MLP neurons of a small language model. Each row is named by its layer, matrix (up: input weights; down: output weights) and neuron, and shows model dimensions 240-367. Each number is 128 + 32 x the weight over its row's rms, rounded and kept within 0 to 255.
After each neuron's rows, "raises" lists the tokens whose logits its output raises most directly, leaving later layers aside.

L3.up1287 [124 163 115 114 165 135 129 123 170 131 116 184 142 111 118 141 122 110 190 136 150 101  86 159 104 145 131 114  82  94 138 145  69  78  87  96 185 129 134 182 159  94 173 101 169 131  65 139 124 203  83 104  83 120 135 135  97 177 138 137 132 133 170 191 122  99 146 142 114 103 116 141 126 119 125 134 148 121 129 119 121 184 108 148 112 167 123 145 173 126 134 134 166 117 137 123 140  72 183 168 189 143 223 140 125 103 127  97 151  72 130 114 105 126  62  92 166 139 144 176 109 181 109 131 148 124 142 132]
L3.down1287 [106 138  88 116 101  85 121 153 181 148 103 110  82 114 134 103  89  75 162  98 101 138 130 161 127 117 139 140 119 209 147 118 141 195 170 135  61 185 197  77 132 161 158 204 161 119  77  81 115 152  97  79 119  85 175 138 149  60 145 147  65 103 111 122 146 153 138 101 119  97 129 140  87 124  89 161 148  89 185 113 104 104 111 135 115 160 115 167 163 108  66 138 157 116 163 162 159  93 119 144 116 161 176 157 149 138 102 165  94 151 187 157 156 109  80  95 172 111 128  92 144 123  69 110 104  86 159  94]
raises: "their ", "these ", "certain ", "them", "the "

L7.up355 [158 148 105  92  88 119  74 131  67 110 103 136 186  68 172  99 162 183  93  97  59 149 163 125  69 152 137 130 112 139 150 157 117 143 150 196 138 131  87 143 164 155 119 106 155 130 178  55 138 134  55  76 147 127 176 137 136 144 165 119 178 133 215 122 155 179 143 150 133  85 143 118 123 128  86 133 104  99 196 128 105 126  53 200 124 178 149 108 162 109  61 135 128  62 176  92 132 125 168 124 153 127 102 152 208 127 110 152 145 126 142  89 119 159  84 176 171 158 180 173 111 131 123 108  77  89 175  91]
L7.down355 [ 98 124  53 127  99  69 150 143 123  99  58 171 159  74 160 126 178 105 128 123  90 125 186 154 140 195 133 169 158  88 167 175 149 137 168  69 128 110 110 153 146 132  93  83 208 130 124 114  93 156  75  83 101 149 131 130  76  95 169 168  74 124 105  88  58 167 169  97 145 100 161 107 123 151  69 120 120  53 131 168 141 154  74 139 112 117  92  43 153 123  61 125 100 154 150  95 127  98 120  91 138 121 192 137 110 130 189  96 151 114 132 182 108 138 127 171 133  81 106 200 123 137 106 136 123 156 157 112]
raises: "him ", "it ", "her ", "an ", "its "

L7.up1387 [166 133 149 102 174 144 122  92 134 143 108 108  67 151  73  80 121 164 116 140 204 121 130 166 150 118 131  95  44 104 131 175  79 167 131 112 120 138 127 131  99 126 134 149 154 167 105 117  86 174 100 146  73 119 187  90 152 173 174  57  98 151 145 146 123 153 129  94 106 108 130 128 215  89 162 128 150 121 135 146 155 106 139 137 119  92  96 118 106 154 157 164 120 181 110  52 121 154 190 151 201 146  81 167  60 125 151 128  83 175 135 114 104  82 117 164 109 169 123 176 131 196 125 137 157 155 133 135]
L7.down1387 [123 103 125 178  83 189 115 104 129 117  83 192 110 164 130 151 161 143 116 146 161 170  67 158  79 136  90  88 122 155 159  75 185 157  80 137  78  65 123  95 165 125 140  88 174 174 131 143 127 203 160 149 163 163 130 113 155 126 101 160 118 106 117 192 142 112 152  35 172 167  97 153 176  95  94 163 156 137 120  93 148 111 125  86 132 114 133 141 131 122  82  69  83  87 144  49 126  51 123  84 100 179 109 209 117 161 146 171 116 186 108 135 131  96 114 211 134 172 151 128 223  64 139 129 157  93 147  78]
raises: "by ", "by", "about ", "via ", "performed "

L8.up1642 [ 84 116 129 106 150 107 142 125 151 163  82 160 174 143  88 126 158 130  93  78 101  99 168 196 115 105 113 147 202 100 133 159 110 124 114 145 148 155 171 121 145 140 134 115 122 164 122 125 122 130 107 169  63  57 114 147 115 136 191 143 159 124 162 158 126 121 113 100 158 134  71  92 156 140  99 161  78  94  89 150 192 133 187 125 156 164 104  87 173 136 152 116 139 203 122 105 134 149 152  76 143  87 159  88  83  97 103 154 164 108 112 129 169  98 104 175 193 133 100 146 144 139 140 144 121 143 142  98]
L8.down1642 [135 130  91 168 111 151 149 127 114 158 154 168 109 144 178 108 171 108 157 125 141 136 119 151  87 142 142 139 117  99 151 120 210 132 108 137 115 102 113 128 148 104  57 144 132 141 109 155 129 123 180 139 137 115 125 138 112 108 124 153 113  68 136 106 124 129 143 147  84  91 130 182 139 148 126 114 148 139 109 159 125  70 111  88 148 134  92  88 162 171 149 122  67 184 166 159 124 133  92 102 110 137 149  95 114  99 153 118 124 169 151 165 125  82 177 147  70 123 115 165  86 141 175  97 111 110  67 152]
raises: "a ", "an ", "another ", "someone ", "any "

L8.up670 [106 143  95 149 129  62 126 152  83 127  81 138 179 132 109  63  90 133  89 147  82 138  65 102 192  99 148 134 195  75 145 131 161 104 137  53 155 132 168 135 151 171 114 147 107  84 166  36 111 137  92 137 101 105 204 125 144 112 157 129 128 150 199  94 149 128 135 178 127  50 130 103 126 153 114 119 126 146 154 137 112 109 127 174  96  84 140 142 133 165  93 157 137  75 111 107 119  93 183 160 117 121 132 148 113 129 142 105  80  62 162  97 129 181  92  95 121 116 115 154 136 185  94 125 125 137 160 161]
L8.down670 [131 145 102 127 114  95 136 123 122 133 158  96 145 160  95 132 103  71 155  94 107  98 160 131  89 138 139 129  99  79 121 123 115 139 121  95 156 136 130 143 128 196 201 176 145 134 138 156 122 171 105 158 125 152 152 118 165 139 100 110 159 164 131 140 125  85 145 125 121  98 130  97 107 113 129 106 185 136 131 104  91 125 151 131  61 118  69 134 173 135  78 145 136 161 104 103  92 172 109  84 110 244  70 129 147 110 131  93  87 148 147 173 139 106 107  78 172 122 161  97 148  91 164 134 140 114 153  72]
raises: "201", "200", "197", "\"", "195"

L8.up84 [128 125 120 105 105 172 215 122 101 119 129 142  68 133 101 116  80 137 162 105  78 161 144 171 142 167 108 114 100 135  35  83 150  79 106  94 147 161 164  97 126 202  78 147 157 179 177 161 121  89 115 123 131 114 104 144 167 210 152 135 185 147 143  75  99 179 135 210 150 123  85  99 143  92 180 127 145 140 126 170 155  96 133 131 139 113 127 111 110 111 167 161 158 153 133 109 130 108 124 197 141  99  61 110 135 132 119  82 148 101  98 113 168 192 190 140  87 152  91 123 169 147 119 150 141 122 191 156]
L8.down84 [150 141 135 138 127  79 113 134  72 172  90  94 165 112 156 130 128  92 146 126  58 146 124 105 127 147  96 128 141  80 186 109 112 173 150 155 115 107  67 140 146 171 100  92 171 109  78  82 113 136 126  94 122 117 164 137  83 157 137 110 108 118 168 119  68 101 147 185 129 125 185  94 146 108  83  53 144 119 107 127 120 173  70  65 118 154 148 112 137 169 159 116  80 205 145  81  84 132 162  69 145 171 199 161 153  94 130  80 160 157 159 146  44 103 151  58 142  87 119 150  87 145  79 134 132 118 135 108]
raises: "his ", "a ", "this ", "an ", "her "

L7.up197 [128 160 164 116 150 103 123 122  94 143 182 203  88 147 129 103 132  80 139 120 139 126 118 147 124 163 139 146 145 121 100 142 145 181 161 138  59 131  99 126 138 142 102 131 110 107 148  96  82 227 103 111 151  98 163  86 121 138 126 111 155 154 156 181 152  90  85 116 153 153 146 112 112 157  90 169 173 110 105  82 126 103 143 104 153 176  95  83 141 121 110 174 151 151  73 169 106  81 125 167 141 168 132 149 156 127 102 129 162 142 135 125 105 132 131  98 144 163  95 165 163 152 105  89 216 119 181 120]
L7.down197 [157 146 146 156  84 183 128 126 191 102  82 132  88  93  61 122  92  86 136 181 167  82 122 173 129 117 107 146 112 132 100 109 147 108  95 157 142  93 213 103 137 111 133 151 150 105  93 142 109 192 132 119 185 146  96  70 201 115 120 141 155 123 164 150 129 101  96 134 143 129  91  98 129 106 144 181 161 103  84 166 113 161  99 148 130 150 139 119 135 158 164  98 103 116 127 148 128 131 103 136 147 120  75 136 157 160  76 121  85 165 118  96  60 118 114 136 157 117 104 158 197 131 123 151 110 166 141  86]
raises: "by ", "by", "with ", "By ", "above"

L7.up1257 [149 176 133 125 136 151 129 147 144 122 100 165 128 137 137 115 131 216 101 137 166  76 146 187 122 101 124  69  97 123 107 144 120  84 148  94  79 126 158 146 188 150 140 141 168 170 101 133  91  92 121 152 109 122 130 136 183 128  62  79 132 152 159  96 176  83 107 163 201 121 101  76 121 124  93 135 106 123 172  70 179 146 172 188 109 138 154  73 109 166 126 111 130 114 146 129  87  83 198 129 142 129 152 120 135 123 108 135  98 133  87 176 178 134  55 140 137 199 196 116 146 116  94  84 107 101  85 149]
L7.down1257 [155 169  72 131 112 160 132 115 134 118 113 123 164 146 133 134 151 110 174 141 104 140 169 160 123 134 122  92  99 182  64  85 178 194 107 121  84 110 122 171  84 146  92 106  92 131 153 158 204 128 166 148 173  97 121 150 170 153 138 181 169 137 137 160 109 166 102 105 166 123  95 144 149 122 117 133 105 136 131 151 113 154 127 115 147  93 135 131 107 129 150 155 158  26  81 140 159 102 142 204 108 109 133 191 165  57 152 188 177 149 205 106 184 132  99 152  98 150 161  91  60 104 102  76 163 140 138  84]
raises: "1", "3", "0", "4", "6"

L8.up1729 [ 58  89 174  95  91 148 115 129 111 209 132 148 129 148 184 135  98 105 137 157 110 111 113 230 116  85 171 115  89 129  59 199 121 111 127 174 134 169  91 118 137 164  87 108  96 117 133  80  95 172 121  93  91 112 201 117 149 108 125 194 183 134 158 103  94 101 102  94  99 206 100 117 110  96 162 169 126  64 113 112  66  95  82 142 136 136 141 145 137  74 181 131 144 144  93 136  77 132 122 142 171 149 179  87 158 140  95 117  93 162 120 125 132  72 162 143 237 109 157 192 164 104 105 109 106  92 136 168]
L8.down1729 [142 139  62 130 151 126 122 109 152 146 147 149 151 144 131 112 121 118 132 142 129  75 122 171 129  98 151  71 178 112 110 121 136 108 135 188 168  88  78 105 111 120 126 194 169 118 139  97  87   0 158 152 115  62  55 155 218 139  73  85 124 115 118 142 183  94  84 160 141 132 120  87  94 126 103 141 218  97 142  94 128 139 163 179 108 116 166 104 153 123 129 127 130  61 138 150 142 125 101 160  85 142 103 193 173 143  49  93 111  91 123 153 118 204 114 119  56 208 151  94 136 122 126  77 150 126 106 141]
raises: "to ", "towards ", "to", "toward ", "To "

L7.up1176 [197 135  95 111 139  60  99 168  68 143 149 120 111 175 158 134 145 131 106 133 155 125 159 178 103 124 118  94 132 151 167 109 145 115 159  96 164 139 133 167 137  62 142 113  67  91 132 144  91 105  75 105  69 111  87 146 175  90 151 123 165 126  82 209 192 183 119 101 150 136 128 108 120  87 116  97 159  95 145 118 161 140 134 158 120 110 130 142 150  99  87 124 139  94 153 149 108  97  96  94 135 154 142  98 137  76 144 111 121  79  95 176 133 194 155  99 117 155 147  87 179 116 141 149 169 137 145 178]
L7.down1176 [ 93 122 153 195 136 194 190 163 143 161  79 120 151  91 163 133  82 107 174 110 110 129  78 121  62 141 125  65 119  76  76 125 143  67 124 122 101 142 120 136 130  55 122  91 170 118 117 108 111  97 123  89 113 116 160 118 155 170 106 120 157 182 167 159 113 125 167 160  40 131 162  87 124 148  90 134 178 145 151  89  92 147 101  84  95 124  96  76 142 136 167  95 108 117 114 138 113 113  99 112 178 142 122 134 169 134 108 211 166 178 120 117 114  90 155 114 130  55 128 106 133  45 101 173 100  75 128  82]
raises: "for ", "to ", "about ", "against ", "regarding "

L8.up1083 [118 103 149  98 161  53 124 140 130 101 117 156 157 143 117 119 150 160 109 147  83 174 139 161  47 197  99 139 178 111 118 107 172 107 101  75  62 159  89 152 167 160 143 154 100 129 179 147 115 121  94  94  77 104 169 100  76 123 140 128 126 150 109 109 153 189 101 147 109  88 152 120 146 126 127 123 113  85 103 139 140 120  77 147 167 130 131 164 106 108 106 137 160 139 155  71 123 131 107 108 145 118 188 134 162 109 102 149 130 106 125 120 118 174 117 196 152 134 157 148 115 117 116 150 134 152 138 127]
L8.down1083 [116 154 102  98  90 119 121 165 117 193 121 120  93 118 176 103 134 124 109 136 116 127 118 118  72 160 133 158 150 146 179 146 158 116 119 104  99 113 137 149 152 124  87  80 140 126  72  83  97 202 146  56 127 149 120 144  38 116 131 119  64 142  98 151  99 130 151 163  85  74 193 131 104 163 136 173 175  73 125 108 118 106 129 128 156 117 117  42 144 135 148 119  81 148 166 106 101  87 130  75  79 157 151 118 107 110 143  81 123 119 124  82 105 143 112 132 116 166  91 192 140 131 130  95 104 136 126  83]
raises: "this ", "a ", "these ", "an ", "another "

L7.up612 [156 142 179  59 121 108 144 119 141 148 140  82 115 166  72 126 150  84 141 128  95  96 160 143 104 140 139 110 130 148 156  91  88 114 118 138 135 114 104  89 163 139 104 154 175 133  84 155  57 110 160 134 130 147 142 123 157 135 123 123 105 130 118 109 138 151 122 178 157 124 129 120 167 156 155 174 144  93 129  68 113 101 128 127  75 143  54  99 124  97  93 154 163 166 184  89 113  63 176  85 183  53  91 126  92 103 151 139  77 129 150  43 126  90  56 176 143 158 108 104  98 109 109 120 148 154 135 140]
L7.down612 [121 109 116 127 107 104 149 101 159 161 191 141 142 111 123 135 153 118 194 156  99 174 133 122 100  88  93 171  97 104  92 115 156 113  73  90 125 118  97 153  87 187 133  91 111 126  78 143 130 137 160 117 155 135 110  82 153 117 109 112  91 101 190 109 144 127 153 116 121  98 102 135  82 140 126  99 152 133 126  95 159 124 157 151 153 121 106 170 142 108  84 208 166 103  76 191 196 123 125 112 105 112 140 147 136 105 132 133 185 168 137 136 138 192 130 157 129 142 162 186 119 119 142  80 161 149 147 127]
raises: "−", "1", "3", "2", "11"

L7.up992 [130 138 140 118 118 108 156 101 164  85 130 119 159 136 142  94  98 106 115  93  70 182 159 124 108 135  91 116 160 136  66 130 109 152 135 118 134 121 106 136 158 106 156 138 164 126 124 128 150 115 111 103  93 111 190 190 128 109 141 165 158  73 173 124 132 177 150 214 150 139  90 112 163 120 177 183 120 138 189 151 155 137 160 155 111 154 122  93 145  93 108 174 154 105 178 117 113 105 120 131 169  79 145 143 189  96 133 131 111 134 151  68 142 181 103 117  95 155  96 158  71 187 110 129  66 140 155 103]
L7.down992 [142 164  82 120 117 152  98 169 137  87 131 125 142 116  80 184 155 113 129 140  85 139 114 191 104 104 135 170  99 171 115  97 111 127 125  82 122 106 121 100  92 116 139 113  91 185  98 156 195 125  77  81 171 124 129 124 135 135 119 130 190 141 104 141 145 226 144 195 104 156  82 145 174 131 142 152 115  97 127 132 152  66 114 130 153 151  87 157 129  75 110 151 129  95 162 154 135 164 176 183 118  65 204 134 100  98 128  80 121  91 121  62 134 121 130 145  81 104 114 111 148  77 108 136  62 131 131 166]
raises: "drives ", "ends ", "lies ", "ays ", "ises "

L3.up460 [138 137 126 122 145 134 170 128 131 138  88  72 129 109 131 122  66 155  80 166 140 156  50 163 123 145  99  87 117 108 126 114 100 122  98  62 149 127 127 129 135 117 175 151 139  99 130 183 130  90 120 138  86 113  83 174 134  82 136 117 122 106 120  87 133 150 146 132 165 131 175 110 111 124 132 114 120  85  81 132 215 134 192 204 103 132 160 181 114  58 175 189 183 149 107  97  89 124 136 129 136  88 136 173 130 134 203 135 180 128 145 143 130 144 100 158 117 121 143 110 115  75 123  61 113 126  98 144]
L3.down460 [131 172 121 126 161  68 130 164  83 118 100 173 177 119 109 155 141  40 158  65 111 131  66 159 103 205 159 184 127 124 123 150 147 191 152  93 115 139 143 169 154 121 131 176 107  94 125 130  87  91  85 153  82 106 176 119 135  89 104 130 141 157 103 196  76 109 127 107 141 136 158 131 141 120 155 128  65  78 141 125  85 148 167 174 161 141 161 119  90 174 128 186 124 179 133 176 163 114 121 134 161 144 131  82 207 156 136 148 110  82 143  93  76 156 173 139 119 154 121 129 120 173 141 101 110 158 132 137]
raises: "ll ", "these ", "m ", "die ", "sole "

L7.up582 [143 139 108 119 122  90 128  89 117 152  98 102 194 106 144 164 127 128 105 114  81 150  99 112  92 215 103 120 130 161 130 125  98 173 175 135 169 147  58 139 117 101 109 110 160  96 107 164 143 104 101 152 124 141 143 171 124 141 139 127 138  45 188 130  85 128 144 156 113  92 107 136  99 143 166  72 157  64 181 117 121 137  95 179  99 158 162  85 181 152 118 107 142  71 179 116 112 114 148 136 170 157 120 124 137 113 139 156 155  83  92 145 111 138  83 154 186 122 117 176 111 132  92  99 119 151 191  96]
L7.down582 [147 133  86 132  84  90  78 143 172 158  88  95 159 120 204 168 156 107 125  99  85 196  75 134 111 127 101 155  75 115 196 174 119 126 168  86 129 107 122 177 129 119 137 104 172 118 116 102 126 132 132 104 124 102 160 129 117 119 144 157 155  82 128 118 133 123 122  57 152 139 168 159 109 171  65  82 136  93 129 168 126 121  52  90  77 127 132 108 168 118  92 141 116 124 126 112 110  99 154 103  66 127 169 137  76 131 184 138 176 120 113 141 148  61  88 118 133  85 108 155  98  96  93 169 161  95 110 100]
raises: "their ", "its ", "a ", "his ", "it "

L8.up1097 [155 197 104  79 121 130 129 105 136 195 144 145  99 152 169 131 150 131  99 151  95 126 150  66 156 142 112  82 180 138 140 116 114  95 152 108 151 130 130  88 198 159 195  98 119  85 128 137 121 131  71 118 166 109 191 136 146 181 184 119 121 116 103 101 159 164 147  95 189  54 131 114 122 105  96  83 149  93  85 136 169 152 113 179 128  74 165 178 190  82 125 179 151 126 149 139 139 137  94 126 112 106 103 164 118 100 104 130 151  90 178 150 167  90 142 129 133 131 190 123  97 110  96 149 120 161 134 130]
L8.down1097 [184 173 102  85  77 123 113 136 122  97 111 143  95 119 132 132 125 117 111 115  94 109 129  94 180 169 136  70 124  88 179 120 103  98 145  83 143 114 110  94 129 135 148 125 138 115 110 122 124 119 152 157 127 125 142 133 168 169 152 177 133 117 131  93 178 103 162 131 110 140 127 118  86 121  93  88  92 165 102 148 115 124 117 124  98 128 108 135 114  98 143 178 203 181 155  84 125 135  93 114 167 119 117 137 142 110 110 111 103 119 210 159 134 116 150 132  82 106 135 107 159  84 136 181 156 179 126  62]
raises: "\") ", "\"), ", "\"; ", ",\" ", ".) "

L7.up587 [119 152 166 119 132 126 201  98 149 127 137 144 133 146 158  98 105  90 149 162 119 104 140 186  89 160 115  98 136 134 102 166 163 162 143 115  86 141  78 135 105 109  89 123  84 162 137 104 128 105  70 102 117  92 182  90 134  83 159 191 120  72 154 121 192 147 110 156 149 192 141 130 117  58  76 134 176 118 157 136 188 116 105 147 189 157 146 143 217 116 174 138 130 124 114 124 177 143  92 185 129 136  94  88  85 142 118  68 126 154 126 167 126 122 154 110 137 112  54 129 181  89 137 117 121 124 105 109]
L7.down587 [171 111 171 141  92 128 146 121 146 123  82 123 182 138  72 148 138 114  99 167 109  98  87 119 135 150 128  89 159 125 166 120 129 105 109 186 127 100 201 160 163 144 116 107 180 160 115  89 117 135 142 126 137  98 142 125  97 121 130  85 175 117 112 176 110 110  81 121 160 168 157 106 156 125 104 140 172  84  71 165 135 121 100 133 156 102 207  54 156 158 166  77 107 139 103 135 115 129 135  77 153  96 140 129 138 156 176 138 132 134 124 105 171 145 152 202 130 110 173 153 103 180  99 110  70 165  83 188]
raises: "upon ", "on ", "on", "to", "toward "

L8.up1426 [102 166 163 118 147 148 193 176 172 122 129 147 117 136 141  95 126 153  86 104 118 135 122  88 136 169 148  77  86  51 116 134 122 112 193 133 146  91  83 178 126  78 130 114 116 138 131  52 126 137 107 160  83  68 133 120 135 123 156  81 136 120 114 141 101  93 109 129  87 100 150  80 127 199 156 112 166 148 124 122 134 156 159  71  91 100 129  77 150 183  94 128 168  81 120  75  88 130 182  85 113 136 158 115 177 108  92 140 123 137  86 164 140 122 136 156 138 132 114 152  71 143 111 141 140 130 185 120]
L8.down1426 [101  90 139  87  97  81 169  86 150 120 103  93  83 157 120 103 132 122 118  96  93 134 148  47 147 147  87 137 184  42  32  86 130 137 122 129 208 104  99 127 148  94  90  96 123 148 140  80 117 142 122 121 147  92  66 130 142 108 132  64 153 129 107 114 101  75 101 156 157  76 164 138  84 111 172 148 200 149 120 108 170 134  98 113 167  65 126  85 111 184 161 115 113  98 130  79 118 120 148 135 129 146 159  76 123 117  62 116  64 174 111 187 122 164 134  82  91  82 114 106  92 122  93 183  96 149 173 110]
raises: "man", "man ", "ist", "rist", "Officer "

L7.up1261 [161 176 114 150 154  99 158 127 149 180 183 171 105 114 124  84 120 107 171  74 165 134 142 102  59 116 105 157 117 144 190 113  83 142 131 160 144 143 138  42  88 138 241 140 107 203 116 116 159 131 130 144  87 130 128 124 142 112 131  79 142 101 106 152 107 143 129 131 140 136  79 132 200  98  89 122 157 119 152 150 133  49  99 154 122 138  61 156 114 163 133 113 151 148  86 164  95 155  88 124 130 129 113  79 119 110 129  64 136 118 110  97 168 142 175 189 153 140 114 152 117 139 135 166 168  97 134 149]
L7.down1261 [116 116  37 142 150 152 100  93 138 115  93 108 140  96 165  88  79 122 127 158 101  93  90  71 128 119  98 150 111  88 129 136 123 158 163 128 134  93 111 139 126 128 149 133 120 127 148 125 128 119 139 125 103 105  86 129 153 149 126 168 170 145  85  89 134  77 125  78 169 114 154  75 149  94 129 174 122 224 111 127 102 162 133 103 147 152 134 137 108 131 116 172 207  80 124 161 114 157 125 106  91 155 109 104 193 145 141  85 147 159  53 121 154 179 171  58 187 100  94 144 128  87  98 187 107 126 185 152]
raises: "with ", "leading ", "such ", "Most ", "most "

L7.up1390 [194 136 118 155  58  97 203 157 134 167  73 166 131  91 124 164 137 204 101 133 117 119 151 195 165 131 184 117  66 129 103 178 114 126 177 126 133 166 132 174 151 125 138 104 193 106  66 185 157 145 118 108 131 164 141 132  97 175 133 185 120 102 151  78 148 188  98 128 157  98 193 122 154 164 121 144 118 128 104  95 180 192 124 164  88 134  91 106  93  81 190 126 170 102  93 134 138 117 134 124 149  87 147 100 137  74 130 128 110  63 129 116 154 182 130 170 129 156 167 127 176 121  87 144 117 122 182 119]
L7.down1390 [138 158  62  90 175 125 159  88 164 120  93 180  80  91 192 119 138 142 132 162 132 100 115 145 113 134 116 153 117 150 152  89 132 127 115 122 109 223  93 145 124  88 163 132 124 111 114  41 155 141 137 127 134  88 117  84 124 105 133 142 135 108 120 140  63  86 166  97 137 119 112 165 119 153  82 139 161 165 160 120  96 132 111 116 100 166 155  86 162 149  61 145 114 130 109 170 191  96 186 152 101 133 118 137  78 122 164 173 152 178 118 142  66 101 140 141 188  60  89 124 110 113 123 162 110  89 107 138]
raises: "their ", "them ", "the ", "these ", "its "

L7.up773 [156  96 164 113 165 120 154 136 163 105 136  63  21  95  97 161  88  64 157 123 117  98 103  90 164 148 126 115  90 154 140  99 114 128 161  71 112 151  65  94 110 133  67 144 109 100 146 197 150 175 163 135 128 117 153  67 130 132 151 128 128 107  94 101 184 121  95 151 133 171 138 148 152 130 135 121 144 178 145 125 110 110 193 132 126 199  84 188 132 181 144 149 147 165 208 137 148 100 111 138 164 108 151 164 107 105 143 116 120 133 115 111 123 125 119 153 150 146 141 150  97 166 124  87 155 155 163 137]
L7.down773 [179 152 132 130 126 148 119  93 130  67 109  66 108 211  66 127 152 137 128 106 150 126 106 176  93 146 102 108  96 124 162 146 118  88 112 131  93 130 127 144 105 101 159 103 133 106 119 116  93 128 128  91 105 167 114 105 107 112 127 157 156 132 142 183 131  95 126 132 163 201  90  86 133 115  93 158 139 138  83  84 160 156 136  79 147 183 143 153 151 167 161 127 100  50 126 114 138 114  97  51 130  96 124 104 161 117  95 127 108 177 117 186  97 160 121 176 135  77 179 146 192 118 106 167  66 125 115 133]
raises: "as ", "on ", "in ", "at ", "upon "

L8.up78 [197 113 107 126 148 155 162  59 135 136  80 104  70 134 155 174 141 113 108 155 153 133 132 120 197 102 120 140  87 150 131 181 108  88 175 174 138 164 127 170 165 103 141 135 101 127 147 102 192 197 118  27 173  90 134 163 120  75 125 105 154  68 139 128 102 140 107 180 123  87 162 114 151 139 152 127 141 109 133  96  76 153  81 115 121 134 129  83 154 122 127 134 111 123  92 114 163 125  90 127  86 117 152  74 108  86 104 128 110 148  90  77 163 120 181 130  97 175 147 139 107 157 122 179 123 125 176 118]
L8.down78 [ 89 153  14 141  89 124 120  98 118 139 156 133 157 125 137 189 142 103 164 140  73 162 175 135  93 200 145  88 142  95 175 120  74  77 109 163 179 133 141 119 117 110 161 148 169  92 201  96 123  66 145 141 156 129 108 155 157 166 125 122 150 138  78 102 158 139 166 124 158 140 167 161 146 111 141  95 125 124 132 159 131 137 145  83 150 176  98 140 111 156  98 112 160 101 157 106 104 160 150 138 168 104 123 155 176 128 118 244  94 131 148 111 129 176 179  72 145 161 120 140 118 103  95 162 144 172 104  95]
raises: "age", "ages ", "age ", "B ", "ly"

L8.up1276 [ 87 145 116 137 104 103 109 162 122 122 131 117 137 122 174 220 106 102 110 158 146 134 118 113 124 163 126 143 113  98 148 251 131  65  75 123 123 130 119  80 114  68 146 163 147 143 132 151 160 108 138 144  97 130 105  99 134 150 136 133 165 115 155 117 153 189 108 140 197  57 136  83 147 109  87 104 115  72 124  97 170 103 116  98 135 137 136  89 121 126  81 149 116 122 166 139  93 119 132 132 107 111 123 144  89  90 152 155 119 144 140 160 170 178 120 114 124 136  86 130 189 107 150  88 125 101  87 174]
L8.down1276 [146 129 115 165 154 143 147  79 150 122 100 130 118 103 107 138 118 134 133 171 190  94 100 121  60 125 132 134 125 160 141 108 122 154 131 168 182 133 154 100 185 116 112 102 168 136  61 130 119  96 106  91 129 120  99 128 161 144 169 115  93  95 141 175  88  62 145  59 151 126 100 125 113 105 165 131 151 143 101 165  68 128 119  87 128 125 109 127 154 134 145 133  94 109 130 168 115 112 105 119 136 153 174 140  90 150 168 163 167 167 150 181 143  78 122 158 155 137 153 104 143 124  91 179 115 113 161 157]
raises: "with ", "for ", "to ", "from ", "if "

L7.up600 [142 174  88  94 117  73  88  70 135 124 104 165 153 109 171 142  55 155 119 157 106 115 177 126  96 152 114 110 132 128  93 127 122 127 127 177  60 123  77  95 129 122 152 155 172 128 142 135 133 224  96 136 172 119 138  85 154 131  91 133 114 127 124 152  97 153 116 160 113 150  96  91 144 169  97 136 139  93 183  74  61 105  84 167 121 157 141  80 126 122  94 157 127  56 196 134 142 125  98  91 108  68 176 187 105  74 127 102  93 113 120 144 117 103 135 148 202 194 101 142 126 108  79 105 171 157 141  80]
L7.down600 [ 78 157 125 150 107 166  70 100 157  99  91 175 112 123 126 125 137 153 153 142 189 153 164 199 139 132  92 173 103 127 123 123 116 121 100 160 142 145 173 117 101 139 143  96 109  63  83 127 123 179  88 110 164 120  84 138 178 143 124 133 128 182 119 120 175  83  66  79 162 144 144 127 126 164 124 119 181  79 116 137 112 198  95 127 100 126 101  97 119  86  87 120 163 142 146 150 157 148 107 107  97 157 106 186 110  94 133 165 133 118 100 107  99 111  97 113 142 143  99 183 189 167  80  95 152 173 100  79]
raises: "by ", "than ", "by", "ber ", "up "

L8.up562 [ 94 144 134 130 141 101  88 127 175 134  86  67 153 117 173 131 157 147 146  91 169 113 130 143 178 126 126  83  67 118 108 132 108 104 147 150 111  98  65 103  85 156 172  93 185  67 138 112 130 172 162 150 121  94 148  97 153 201 147 131 146 118 113 138 186 130  95 159 183 133 135 143 120 149  59 118  99 167 158 111 120 139 140 131 128 146  99 126 177 124 140 154 137 131 140 148 112 126 166 169 133 138 130 102 128 114 137 123  92 140 171  60 146 111  81  93 194 113  74 138 133 114 132 103  68 149 147 141]
L8.down562 [121 134 165 139 172 109 128 115 130 139 121 140 149 127  91 164  97 152 126 100  87 165 123  97 153 176  96 103 108 146 120 108 125  96 118 109 102 104 118  76  94 134 146 142  78 135 151 137 142 154 123 198 118 150 138 136 143 144 126 140 160 120 171 130 111 133 202 137 118 147 179 147 139 135 141  83 135 122 135 146 129 162 148 122 129 131 116 113 115 111 116 120 150  91 104 131 100  90 138 150 142 103 125 129 155  99 149 169 150 148 206 101 169 181 137 100 126 161 136 129 188  90 101 136 186 136 124 100]
raises: "7", "5", "4", "3", "6"